{"d_mlp": 1280, "bias": "none", "init_std_up": 0.0208, "seq_len": 384, "train_tokens": 330500000}
MLP neurons of a small language model. Each row is named by its layer, matrix (down: output weights) and neuron, and shows model dimensions 160-223. Each number is 128 + 24 x the weight over its row's rms, rounded and kept within 0 to 255.
After each neuron's rows, "fires before" lists the tokens most often just after its 100 highest values on Wikipedia text that the model never trained on.

L2.down1134 [127 115 155  67 105  86 161 142 112 132 149 123 134 112 126 149  94 180 166 149 180 115 142 139  93 109 119  96 158 102 147 111 117  88 116 110 129 149 138 133 141 128 129 149 161 111 167 131 146 157 130  92 173 114 119  96  93 109 126 143 107 124 180 113]
fires before: "\n"

L6.down283 [117 118 115 103 130 101 152 161  97  97 159 139 148 132 133 109 130 129 141 151 112 163 112  76 143  99 144 129 127 124 129 124 132 113 147 138 113 130 136 115 122 122 157 107 130 180 142  83  82 146 129 170 132 124 131 159 135 105 162 121  63 117 171 115]
fires before: ",", ".", " and", " in"

L2.down601 [122 118 116 136 159 143 117 126 156 101 133 169 111 127 174 132 171 113 109  86  98 124  98  99 121 129 106  95 138 100 117 175  95  92 135 119  86 112 129 142 149 146 126 138 157 132 162 131 146 140 158  83 151 103 106  89 115 150 156 164 143 116 137 151]
fires before: " |", "\n", " +"

L3.down758 [120 154 136 121 161  87  89 160 128  72 148 101 137 149 173 113 157  78 151 136 103 127 137 110 135 172 125 128 108 136 138 109 122 142  98 106 108  92 152 148 117  97  91 100 132 107  82 138 143 115 102 174 133 152 145 144  90 123 147 110  98 103 105 161]
fires before: "\n", " 1", " .", " |", " —"

L3.down37 [122 173 102 136 134 144 149 118  96 107 146 146 163  74 124 124 105 133 177 146 155 143 100 158 109  92 146 161  99 140 120 117  76  99 141 175 128 138 137 170 145 104 101 144 160 131 141 141  99 150 125 150 149 148 126 120 170 155 150 134 133  99  98 128]
fires before: "\n", " the", " "

L2.down815 [139 124  89 150 129 165 136 137 115 116 106 159 159  88 141 107 140 139 117 121  96 165  86 131 150  97 166 123 172 130 122 169 120  97 126  78 102 184 140 157 108 115 115 155 104 121 118 113 139 116 111 118 129 142 107 153  96 169  99 163 127 134 146 147]
fires before: "\n"

L3.down68 [146 143 133 130  85 109 145 117 131 170 106  94 139 147 147 147 125 125 150  88  79 121 149 152 111 149 176 152 184 126 100 105 123 126 160 114 118  97 106 130 100 112 145 143  97 149  96 125  78 118 116 111  94 117 148 139  76 106 124 132 172 117 153  93]
fires before: "\n", "==", " ==", "-", " on"

L2.down87 [110 115 153 157 143  76 146 114 142 129 101 170  77 158  83 163 102 137 164 141 137 130 130 112 163 151 143 121 121 157 118 136 128 151 128  87 170 156 118 110 153 187 140 106 127 146  98 115 131 135 165 139 152 135 129 113 128 114 155 105  98 113 198 152]
fires before: " |", ".", "″", " (", "\n"

L3.down1226 [154 144 133  84 155 112 159 127 123  95 140 145 142 140 178 137 157  90 147 144 117  76 124 118 160 167 127 114 112 105 121  85 153 123 120 141 135 107 146 149 132 103 104 133 121 116 107 170 111 124 113 113 111 161 116 107 108 102 136 112 143 136 126 141]
fires before: "\n", " Upload", " "

L6.down640 [114 127  98 147 122  98 155 159 127 139 147 143 139  59 118 132 146 115 124 115 121 125 147 105  84 169 144  88 204 110 157 121 139 134 130 150 115 136 135 119 143 132 100 115 128 140 166 184 120 166 128 129 132 104 109  89 140 113 161  87 120 132 180 112]
fires before: "\n", "The", "In"

L6.down1210 [122 118 143 101 147  94 127 111 178 178 137  85  89 130 133 125 145 114 124 137 123 137 175 117 144 201 133 137 174 139 144 105 114 143 180  62 139 159 121  84 131 103 160 115 161 130 134 102 102 133 157 122 149 158 163 130 123 165 144 120  87 104 115 103]
fires before: "|", ",", "57", " |"

L3.down639 [123  94 138 104 124 145 112 111 107 121 182 106 117 154  93 116 147 108 185 128 169 100 119 132 139 116  96 103 136 159  71 137 162 180 142  89 173 167 151 106 121 105 106 127 150  98 116 155 160 158 109 102 150  87 104 128 124 142 162 117 175 133 148 127]
fires before: " |", "\n", ")", " loan", "ns"

L2.down199 [145 143 131 122 137 159  99  83 116 138 114 152 169 124 136 135 183 122 139 175 112 119 159  95 170 118 149 136  93 100 111 132 112 174  92 149 149 113 132 114 123  92 149 118 109 116 119 139 128 174 104  74 129  69 140 128 127 118 187 123  90 136 137 144]
fires before: "\n", "-", "|---|---|---|---|---|", "|---|---|---|---|---|---|", "|"

L3.down978 [125 127 118 148 116 165 107  89  91 101 154 155 150 151 101 120  99 119 101 140 137 105 115 112  99 151 130  95 155 188 110  92 118 123 162 134 147 138 119 140  91 121 141 113 112 103 135 149 131 197 123 122 122 102  97  89  97 114 134 112 112 181 168  88]
fires before: "\n", "American"

L2.down518 [106 109 125 130 126 111 141 127 126 146 166 124 134 141 130 132 123 145 133 159 159 116 123 131 164  54 160 129 134 137 132 114  92 143 125  31 122 131 158 120 106 113 122 142 137 140 146 114 118 105 117 131 135 154  89 154 112 159 105 164 158 131 102 104]
fires before: " |", " 0", ".", " −", " 1", "\n"

L2.down72 [ 70 136 143 134 151 168 109 116 128 113 115 145 113 123 117 141 158 153 149 142 191 163 136  98 147 141 148 123 115 114 112 179  89 103 122 136 149 119 127 140  98 138 133  89 146 152 129 167 152 148 155 137 111 111 116 153 165  70 128 119 172 131 160  77]
fires before: " |", ":", " Summer", " zone", " ID", " code"

L3.down304 [ 96 128 149 154 131 113 113 115 135  95 143 144 109 113 143 141  96 165 137 136 156 184 100 143 113  99 160 125 140 130 128 134 150 149 126  53 148 131 114 134 133 136 145 142 117 160 146 152 113  71 103 128 125 117  85  88 123 123 147 109 189 107 170 127]
fires before: "\n", "-", "|"

L2.down803 [121 141 140 101 151 125 138  82 148 100  99  81 140 108 103 124 134 117 149 165 122 149 136 120 124 197 127 117 148 132 127 133 114 131 148 136 113 176 160  81 157 158 126 110 128 121 119  86  96 138 169 119 158 101 108 118  93  96 151 120 103 105 156 120]
fires before: " the", ",", " to", " his"

L3.down651 [129 123 119 133 143 151  59 166 130 100 126 136 114 150  80 127 179 141  87 117 135 131 118 115 123 151 146 153  74 186 110 148 133  90 142  97 165 195 145 129  79 142 133  96 116 115  73 121 111 128 129 159 113 141 108 152 143 151 132 116 149  77 129 113]
fires before: " |", ".", " Summer", " ("

L2.down412 [ 99  76 172 106 138 126 128 141  97  96 137 148 143 131 166 147 153 162 163 159  95  85 155 128 156 126 111 134 124 105 113 113 127 110 144  99 135 150 156 104 118 152 130 127 140 164  86 152 158 134  81 125 119 117 100 146 135  89 176 150  85  95 167 129]
fires before: "\n", "|", " |", " .", " 0", " —"

L3.down633 [100 163 179 133 138 124 148 141 106 133 117 145 136 116 150 104 119 141 126 154 114 134 116 162 131 148 196 123 139 126 107 167 146 144 140  96 113  90 160 120 104 147 138 128 135 130 140 124  96 161 164 147 164 123 122  90  77 119 167 141 128 120 154 119]
fires before: " by", " to", " in", " as", ",", "."

L6.down1148 [123 130 144 140 117  76 133 103 119 153 148  92 126 130 107  95 108 177 130 134  93 136 149  73 146 137 153 121  95 111 134 129  93 130 170 102 136 187 172 142 110 125  99 139 114 118  94 169 119 135 127 150 116 121 124 135 165 135 158 100 111 129 123  68]
fires before: " |", ":"

L3.down268 [118 162 144 137 143 119 134 148 112 122 111 125 132 116 178 156 102 117 130 132 120 164 118 139 139 108 145 124 191 106 132 115 118 113 111 151 160  97 146 133 140 157 118 123 128  79 148 116 137 138 182 111 105 167  99 104 121 165 117 117 121 147 149 101]
fires before: ",", ".", " he", " and"

L2.down214 [106 132 154 116 119 145 138 170 107 112 120 122 143 171 119 122 125 139 134  73 149  96 141 142 129 149 143 113  90 145 133 102 146 132 160 151  97 104 117 148  87 122  97  91  67 155 165 109 165 105 135 154 142  98 102 105  83 128 150 106 148 130 156 155]
fires before: "\n", " |"

L2.down204 [134 137 159 166 118 126 114 107 119 114 148 202 145 104 128 163 122  99 119  94 176  93  99 158 114 150 147 104 137 102 128  86 116 115 104 155 129 159  80  97 108 178 116  96 117 126 140 101 123 124 134 188 150 114 150 139 156 112 110 131 134 119 146 143]
fires before: " |", "\n", "–", "ook", " Beijing"

L2.down597 [106 135 159 165 112 126 159 119 104 138 152 145 109 140 123 139 138 138  73 165 135 139  88 169  98 145 113 100 112 110 109 109  99  91 120 144 166 129 126  95  98 164 138 142 127 125 133 112 174  63  45  85 135 108 117 144 141 149 103 155  89 105 125  95]
fires before: "\n"

L6.down760 [107  80 109 126 139 101 129 125 113 101 141 150 153 138 151 118 166 166 106 167 106 121 155 108 183 167 126 134  83 108 139 143 156 118  87  69 151 112 145 108 122 156 129 126 172 148 109 116 138 138 124 144 128 104 147  99 127 155 129 119 113  81 151 121]
fires before: " |", "|", " "

L6.down625 [141 136 103 122 131 106 131 107 104 138 132 166 106 145  83 131 107 131  95 132 152 101 160  80  85 157 105 151 123 157 116 105  88 127  74 155 109 177 147  76 156 121 109 115 140 113  92 164 126 105 152 169 163 157 122 135  89 140 126 111 125 120 140 106]
fires before: " |", ".", " "

L2.down589 [136 118  99 115 136 132 132 114 121 129 133 107  89 134 133 157 117 119 180 153 118 173 155 131 119 173 141 104 166 129 110 132 129 139 132 104 113 145 155  73 144  99 137 137 106 115 121 125  94 154 150 117 134 121 101  96 134 110 136 129  80 104 142 137]
fires before: ",", " of", "s", "."

L2.down202 [124 110 149 130 103 136 108 107 146 146 111 132 118 139 159 106 115 141 121 147 165 143 123 132 115 127 127 149 167 135 116  99 122 128  90  80 139 133 110 113 110 118 122 149 128 105 116 117 110 129 122 119 135 110 112  97 121 157 145 112 125 114 154 138]
fires before: ",", "\n", ".", ";", ")", " the"

L3.down909 [136 146 120  98 100 151 133 106  97 101 137  90 106  83  97 137 104 135 137 130 120 145 159 147 136 131 120  86 163 113 110 127 116 121 128 114 169 130 144  81 147 136 107 111 110 132 100 150 166 135 143 115 159 118 149 137 103 109 141 103  85 127 149 119]
fires before: ",", ".", " and", " to"

L6.down602 [151  89 117 133 138 121 122  88 114  99 119 102  85 170  90 120 127 158 134 120 157 113 136 174  98 125 144 144 144 144 177 125 110  81 181 182 112 146 136 139 147 117 140 148 141 117 165 150  96 113 131 116 151 172 111 143 139 142 141 126 165 124 120 118]
fires before: "\n", "|", "–"

L6.down1261 [148 134 108 113 155  80 130 121 175 106 150 134  87 130 139 101 115 106 121 115 110 190 123 130 130 147 144 119 164 168 154 123  92 106 123 128 159 172 150 111 123 108 119 121 105 146 130 168 108 142 138 148 108 153 172  85 123 128 137 129 127 124 115 122]
fires before: " |", ".", " \"", "\n ", ",", ":"

L3.down1241 [163  98 118  89 134 127 114 133 125 102 149 109 161  77  87 137 148 131 132 144 156 161 120 156 120 108 118 127 112 120 153  99 110 130 165 109 149 132 139 125  66 157 150 136 148  60  91 167 163 100 161 102 173 147 105 137 114 119 163 152 122 129 164 170]
fires before: " |", " Beijing", "\n"

L6.down572 [151 132 134 107 105 130  99 157  88  98 127 126  76 150 159 101 186 100 123 163 118  87 160 134 159 154 141 114 139 171 114 120 180 119 155 185 132 126 132 145 157 103 109 137 109 157 146 114 142 131  92 123  66  78 120 104 123 128 162  96 126 145 135 106]
fires before: "\n"

L6.down474 [148 101 112 129 106 132 118 146 102  92 160 147 168 121 103 106 117 137 142 146 103 152 107 138 114  69 142 120 114  91  77 133 158 125 133 163  97 121 119 131 131 145 118 154 135 115  89 215 133 144 133 129  95 113  87 102 151  86 160 162 124 112 126 129]
fires before: "\n", " on"

L2.down1 [ 84 146 145 121 180 130 147 186 118  99 170 118  96 132 172  97 121 139 133 117 120  99 135 111 129 158 143 126 131 123 151 131 115 169  99 115 106  93 151 149 117 108 134 113 117 161 132 142 159 101 159 152 138 155 124 118 112 141 131 116 127 132  74 148]
fires before: "\n", " .", " —", " 1", " |"

L2.down941 [134 134 119 147 134 163 140  70 121 121 160 141 140 135 109 124 118 138 175 131 134 115 146 102 112 129 126 126 130 132 158 140  82 119 150 141 145 143  81 159 102 110 152 133 116 138 153 142 139 152 127 101 140 131 150  85 114 108 145  74 143 106 129 146]
fires before: "\n", " is"

L6.down931 [120 120 126 165  92 138 119 138 138 154  89 159 142 135 137 108 128 121 134 164 129 147 100  91 123 134 132 144 113 125  99 166 151 180 106 109 134 118 114 153  90 133 140 164 159 122  88 146 121 112  98  43  96 112  99  78  97 125 117 119 131 161 158 139]
fires before: "\n", " a"

L3.down872 [117 116 114 169 132 148 127 118 107 103 128 141 118  68 121 112 108 145  65 111 108 136  74 151 128 130 162 155 135 141 153 126 144 140 115 186 121 148 145 129  84 130 127 140 144 112  91 172 163 101 108 116 123 108 132 144 120 155 133 137  76 133 107  86]
fires before: "\n", ","

L6.down93 [ 95 181 128 108 130 113 133 139 111 157 169  73 101 119 119 106 166 153 100 137 116 145 152 146 109 141 139  98 103 121 139 146 151 123 110 117 111 164 169 157  90 131 122 159 119 124 116 128  95  86 140 150 102  99 178  67 155 117 139 124 106  87 129 105]
fires before: " by", " to", " in", ",", " for", " on"

L2.down462 [124 128 138 121 148 121  75 102 111 110 130 181 134  82 140 117 148 133 165 130 170 110 106 121 125 158 113 125 103 127 152 111 170 114 127 142 125 142  97 137 124 125 103 132 135 132  95 122 172 137 125 150 125  85 150 114 115 118 107  74 156 127 143 122]
fires before: "\n", "|", "-"

L3.down1002 [134 138 108 156 129 109 104 139 106 147 142 147 128  73 147 113 187 122 128  87 156 121  74 147 146 156  92 145 135 142 121 113 149  72 105 136 123 137 109 110 138 121 102 139 152 153  94  84 159  98 130 137 118 131 148 101 124 155  98 163 150 143 144 101]
fires before: "-", "\n", "|"

L2.down138 [132 128  97 105 127 119 114 157 150 134 123 107  58 129 174 155 139 154 129 139 141 135 155 129 127 157 158 106 122 149 110 144 138 142 140 145 152 140  90  90 122 135 115 127 127 108  99 145 136 166  96 102 123 119  92  98 148 102 129 166 116  75 124  93]
fires before: " |", ".", " 1920", "2", "'s"

L3.down673 [118 144 132 124 154 133 154 138 103 168 107 127 122 149 154 154 158 145 100 128 145 145 121 120 151 125 146 121 119 131 149 132 144  88 116 135 127 108  95 145 126 156 106 131 141 122 101 148 105 124 118 100 124  82  93 101 137 124 109 111 161  83 154 157]
fires before: "==", " ==", "===", " and", "\n"

L6.down1203 [155 151 122 167 114 134 159 141  85  79 159 161 151 118 113 113 114 138 136 128 137 112 143 130  98 138 156 115 118 119 122 147 127 149 143 161 131 107 116 107 132 138 118 125 146 130  93 109 133 125 139  80 156 109 135 143  87 112 143 145 168 164 147 104]
fires before: ",", " of", " to", ".", " in", " as"

L3.down1125 [173 173 136 120  97  93 116 119 135 171 116 190  65 120  90 101 135 120 102 120 136 165 172 102 149 140 154 153 170  89 137 133 145 150  89 117 122 123 129 102  94 129 120 140 131  83  89 161 149 148 104 101  88 121  65 108 115 160 157 111 137 177 164  96]
fires before: "\n", "-", " by", ":", " zone", " the"

L3.down927 [140 122 148 161  83 150 143  89 126 120 138 132 141 131 122 146 121 187 137  93 117 123 135 146 109 133 140 152 116 164  99 150 128 131 145  88 122 119 160 151 142  86 115 149 119 122 108 125 145 115 102 163 128 179 130 112  91 158 153 140 185 143  81 139]
fires before: " |", ".", ")", "–"

L6.down494 [132  95 167 122 111 108 137 111 126 121  76  71 113 161 129 115 100 155 151 128  84 114 124  82 173 151 124 168 124 123 147 115  93 139 156 167 107 115 105 149 118 112 124 156 121 150 139 136 110 153 125  86 124 149 123 118 145  69 169 131 108 132 158  98]
fires before: "==", "===", " ===", " ==", " and"

L6.down311 [116 148 184 114 126 122 139 108 124 125 136 161 136  96 144 145 103 169 115 134 128 158 144 114 111 137 118  97 145 114 102 158 104 119  88 101 126 145 163 108  72 149 112 154 168 138  79  54 159 180 108 154 151 127 179 116 150 129  94 120 152 117 114 124]
fires before: " |", "–", "|", " 3", " 0", "."

L3.down465 [126 127 170 114 140  95 156  92 138 114 131 100 168 116 118 155 120 104  93 151  94 124 126 133  97 108 124 128 126 132 147 106 137 135 138 106 101 132  89 153 136 153 106 105 127 105 165 140 115 100  85 119 126  84 136 139  80 124 110  94 155 166 149  75]
fires before: ":", "==", " life", " in", " =="

L2.down842 [137 110 140 122 144 141 162 128 108 165 136 143 103 106 119 142 168 149 117 123 143 116 104 158 126 146 130 128 145 115 154 139 131 148 108 100  90 130 156 161  84 168 158 160 137 119 170 120 116  75 131 123 150 144 147 130  61 139 162 176 154 147 113 127]
fires before: "\n", " 0", " 1", " 2", " "

L2.down958 [156 145 142 147 191 145 120  98 182 129  99 178 144 108  80 137 139 152 107 118 136 114 111 148 156 112 146 132 112 132  88 129 147 109 174 166 182 115 160  94 132 159 124 107  98 163 144 113 133 130 104 128 140 132 156 164 127 158 145 131 124 150 121 124]
fires before: " |", "-", ".", ",", " million"

L3.down580 [ 75 110 135  77 143 132 138 144  94 148 147 130 102 152 140 136 117 114 120 117 162 151 130  99 102 124 130  81  98 154 146 154 152 146 113 115  84  86 109 144 113 101 119 152 144 154 110 113  90  92 132  72 112 127 148  73 179 120 134 118 200 156 138 153]
fires before: " by", " in", " to", " on", " from", " for"

L2.down415 [146 108 107 127 159 187 117 150 130 151 151 171 155 117 104  88 134 147 167 152 145 130 103 140 122 111 141 106 170 132 118 113  78 102 119 173 138 156 166 149 130 135 104 164 157  99  99 144 122 130 103 158 127 138 125 127 133 110 131 148 138 141 130 101]
fires before: "\n", " an", " is", " a"

L2.down409 [130 157 131  76 177 162 140 102 132 127 124 107 109  96 117 128  88 118 155  94  98 132 138 134 115 181 135 114 161  93 105 155 131 131 115 161 130  97 115 112 124  98  93 149 121 135 103 132 116 127 150  83 154 160 148  89 137 113 203 140 146 156 174 101]
fires before: " the", " to", " by", " that", " a", " on"

L3.down1082 [131 112 167 141  97 115 119 115 144 107 143 121 136 102 140 156 107 133 123 162  99 138 151  97 155 102 132 137 117 107 169 111 130 137 111 115 135 136  69 120 168 166 120 147 129 144 135 141 157 159 119 130 183 135 111 126 113 117 150 159 152 156 152 123]
fires before: " |", "\n", " (", ","

L3.down933 [ 96 110 132 133 136 101 107 163 126 101 155 127 128 118 161 110  98 116  88 114 128  84 123 110 128 141  98 131 108 156 126 158 132  96  70 147  87  82 153 150 103 136 113 105 142 135 169 124 150 101 162 116 139 111 130 116 122 151 118 182 164 166  99 108]
fires before: "\n", "-", ")", ".", " |", "("

L3.down452 [138 137 138 111 123 180 168 110 146  97 120 153 128  87 160 105 141 156 110 125 100 108 102 162 107  82 151 119 141 130 124 118 115 157 133 128  98 114 149 107 122 133 193  97 115 152 113  96 129 130 148 154 173 153 133  94  87 106 180 157  93  59 116 110]
fires before: "\n", ".", ",", " and", " by"

L2.down117 [ 98 122 144 103 179 130  89 147 141 103 113 134 166 125 141 128 140 119  86 150 112 136  94 119 120 141  99 105 110 126  90 155 118 108 104  99 134 124 130 139 150 136 109 162 180 103 139 144 112 106 130 136 146 159 112 107 100  95 126 126 156 121 110 120]
fires before: "-", "\n", "|"

L2.down537 [150 124 134  94 117 105 140 136 152 132 128 110 141  79 118 123 130 125 123 125 160 114 186 105 158 120 131 140 168 133 134 136 147 140 119 108 184 169 136 146 139 134  92 126 111 123 119 141 165 156 148 113 101 133 132 147 101 156 144 118 139 155 163 124]
fires before: "\n", " of", " with", ",", " by"

L6.down194 [152 143 117 131 126 124  81 140 134 110  85 114 151 104 112  42  85 130 183  99 113  96 139  93 115 126 123 110 148 122 145  83 131 164 120 180 133 107 119 153 122 132  43 154 109 141 126  82 115 157 143 144 123 152 125 101 146  95 142 132 141 149 132 130]
fires before: " the", " a", " his"

L3.down493 [116 142 104  57 142 163 117 114 138 138 130 123  89 143 118  71 124 161 122 126  93 106 154 149 100 152 139 118 139 111 145 154 119 116  82 178 140 141  95 118 161 111 116 123 178 165 119 108 119 168 149 125 103 156 163  97 134 119 121  76 110 153 162 114]
fires before: " the", " a"

L6.down847 [ 82 109 138 108 102 125 102 117 147 128 173 143 126 119 125 136 119 169 135 146 145  90 187 103 179 138 138 174 178 133  97 130 108 104 145 155 139 119 135 145 102 103 143 138 101 128 160 106 118 115  94 130  85 121 129 110 153  74 107 134 135 149 139 123]
fires before: "\n", " \"", "==", "I", "the", "The"

L6.down1275 [118 109 111 100 136 169 159 121 133  94 106 131 155 123 111 121 150 122 130 121  98 111 121 136 108 126 120 168 118 107 136  93 114 150 160  47 127 138 147 146 154 158 157 146 146 132 134 108 134 112 102 128 151 165  91 118 154 192 142 172 145 116 143 135]
fires before: "\n", "|", " Candidate", " election", " ", " Party"

L6.down254 [114 160 102 120  94 159 117 116  91 106 114 129 131 101 115 139 106 145 107  68 150 113  94 173 132 138 127 152 142 125 113 121 150 152 138  51 155 146 105 143 137 117  92 148 144  88 112 146 119 137 129  91 151 159 169 134 137 112 126 124 111 125  89 142]
fires before: " |", ";", ")", "°"

L2.down43 [108 144 154 116 137  78 140 174 104 104 155 166 112 147 200 115 148 144 107 109 112  87 126 109 183 120 117 129  74 114 122 131 124 106  96 139 109 103 147 164  99  69  95 151 156 153 110 166 142 112 160 127 155 150 116 132  97 166 125 129 136  79 131 131]
fires before: " |", "\n", " 9", " 8"

L6.down349 [146 193 127 129 109 140 133 150 130 117 111 122 106 142 111 106  98  79 129 104 129 105 120 129 136 169 160 144 178 128 132 120 136 127 117  90 129 135 115 131 138 160 139 168 108  96 102 135 116 127 132 124 138 120 133 156 116 132 149 101 152  79 186 150]
fires before: " the", " a"

L2.down825 [103 117 128  76 120  94  78 117 140  98 131 155 122 122 125 129 122 109 167 126 128 147 162 115 117 124 101 124 137 122 111 139 170  91 134 158 153 162 121 118 100 135 112  98 150 127 113 143 101 107 134  95 147  73 136  73 124  92  89 133 169 107 174  97]
fires before: "\n", "-", "|"

L2.down721 [128 199 143 121 128 115  85 127 139 105 161 146 122 105 121 136 128 149 148 141 124 123 159 138 119 151 103 100 124 116 149 113 134 124 124 130 179 100 151 104 106  94 136 125 132  83 141 166 137 134  99 120 114 117 126 118 129 101 177 148 111 122 154  78]
fires before: "|", "\n", "|---|---|---|---|---|---|"

L6.down795 [131 133 134 119 106 154 167 102 128 107 147 148 133 116 135 125 166 138  93 144 114 142 102 145 157 108 155 125 155 114 107  96 151 172 144  96 127 117  86 128 167 106 102 153 145 128 134 103 160 162 129 186 172 140 108 137 129 155 141 156 163  86 134 153]
fires before: " |", "%", ".", " ", ";", "ie"

L3.down49 [105 138 136  94 146 156  86 144 101 122 150 178 151  87 153 123 184 115  93 148 103 101 123 126 104 119  94 123 104 134 115  97 161 136 121 140 130 118 116 108 149 129 116 169  99 129 111 128 112 179 107 137 149  91 129  75 128 155 161 130  96 134 135 115]
fires before: "\n", " ", "-"

L3.down650 [ 97 116 127 138 174 130 127 175 171 130 163 120 143 122 120 129 175 107  72 107 124 122 187 113 144 165 129 137 202 129 149 162 117 109 104 103 140 140 131 170 112  97 137 121 151  89 110 130 180 114 120 119 113 134 109 152 149 106 115 147 141 144 112 128]
fires before: " |", " by"

L3.down64 [115 130 159 118  95 190 135 148 121 184 123  89 120 114 120 162 118  97 143 109 150 159 144 159 140 102 164 153 147 106 126 108 100  92 157 111 147 110 149 126 127 152 122 139  79 113  98 163 123 160 148 108 123 125 134 126 133  96 117 128 150 156 171 131]
fires before: "==", " ==", " |", ":", " zone"

L3.down337 [129 119 116 107 130 137 124 120 132  79 117 110  99 123 138 124 110 146 132  74 117  88 117 112  91 157 148 141 163 157 144 159 178 129 147 115 137 157 126 104 147 127  98  96 136 108 129  94 148 147 140 127 117 168 139 118  99  89 118 114 108 122 114 110]
fires before: ".", ",", " and", " (", " of"

L2.down340 [113 111 149 172 159 139 134 143 124 155  93 100  72  81 144 105 129 115 147  91 178 116 167  89 155 142 135 105 131 114 180 165 124 143 116  94 128 149 138 142 135 137 155 117 151 160 134 116 158  98 107 112 129 141 177 130 141 129 121 111 147 148 139 128]
fires before: "–", "-", " |", " to", " the"

L3.down199 [130 163 151 152 126 141 128 123 150  99 158 110 144 109 128 110 119 152 138 141 114 108  98 137 180 114 116 169 120 128 114 136 107 102  80 110 127 124 153 140 130 116 143 118 184 171 163 142 136 114 134 125 114 149  84 120  96 128 129 106 133  69 113 142]
fires before: " the", ",", " he", " it"

L6.down935 [120 134 141 144  89 123 164 118 161 103 139 150 115 122 124 128 146 121 133 165 160 101 142 163 123 141 134  63 104 126 118 113 123 137 139 145 145 114 151 133 143 177 146 170  88  92 106 157 135 144 129 118 106 116 120 132  91 131 127 115 149 150 130 112]
fires before: ".", "\n", " |", "gov", "uk", "]"

L3.down863 [130 181 118 162 120 146 101 114 125 142 145 110 138 124 117 135 146  98 149  91 119  96 142 131 150 132 165 107 154 119 131 120  99 116 169 255 120 103 201 154 116 142  92  89  63  96 141 167 100 150 127 105 157  75 127 140 139 122 122  86 146 147 166 117]
fires before: "\n", "-", " the", "The", "==="

L2.down691 [156 126 169 111 112 152 151 108 156 111 169 159 101 138 146 125 112 121  96  99 116 158 114 141  83 162 153 159 104 158 118 149 150 102 173 143 159 110 128 107 130 142 176 134 136 130 184 106 148 107 144 102  92 145 131 122 132 140 161 137 116 120  85 122]
fires before: " |", ".", ",", "–"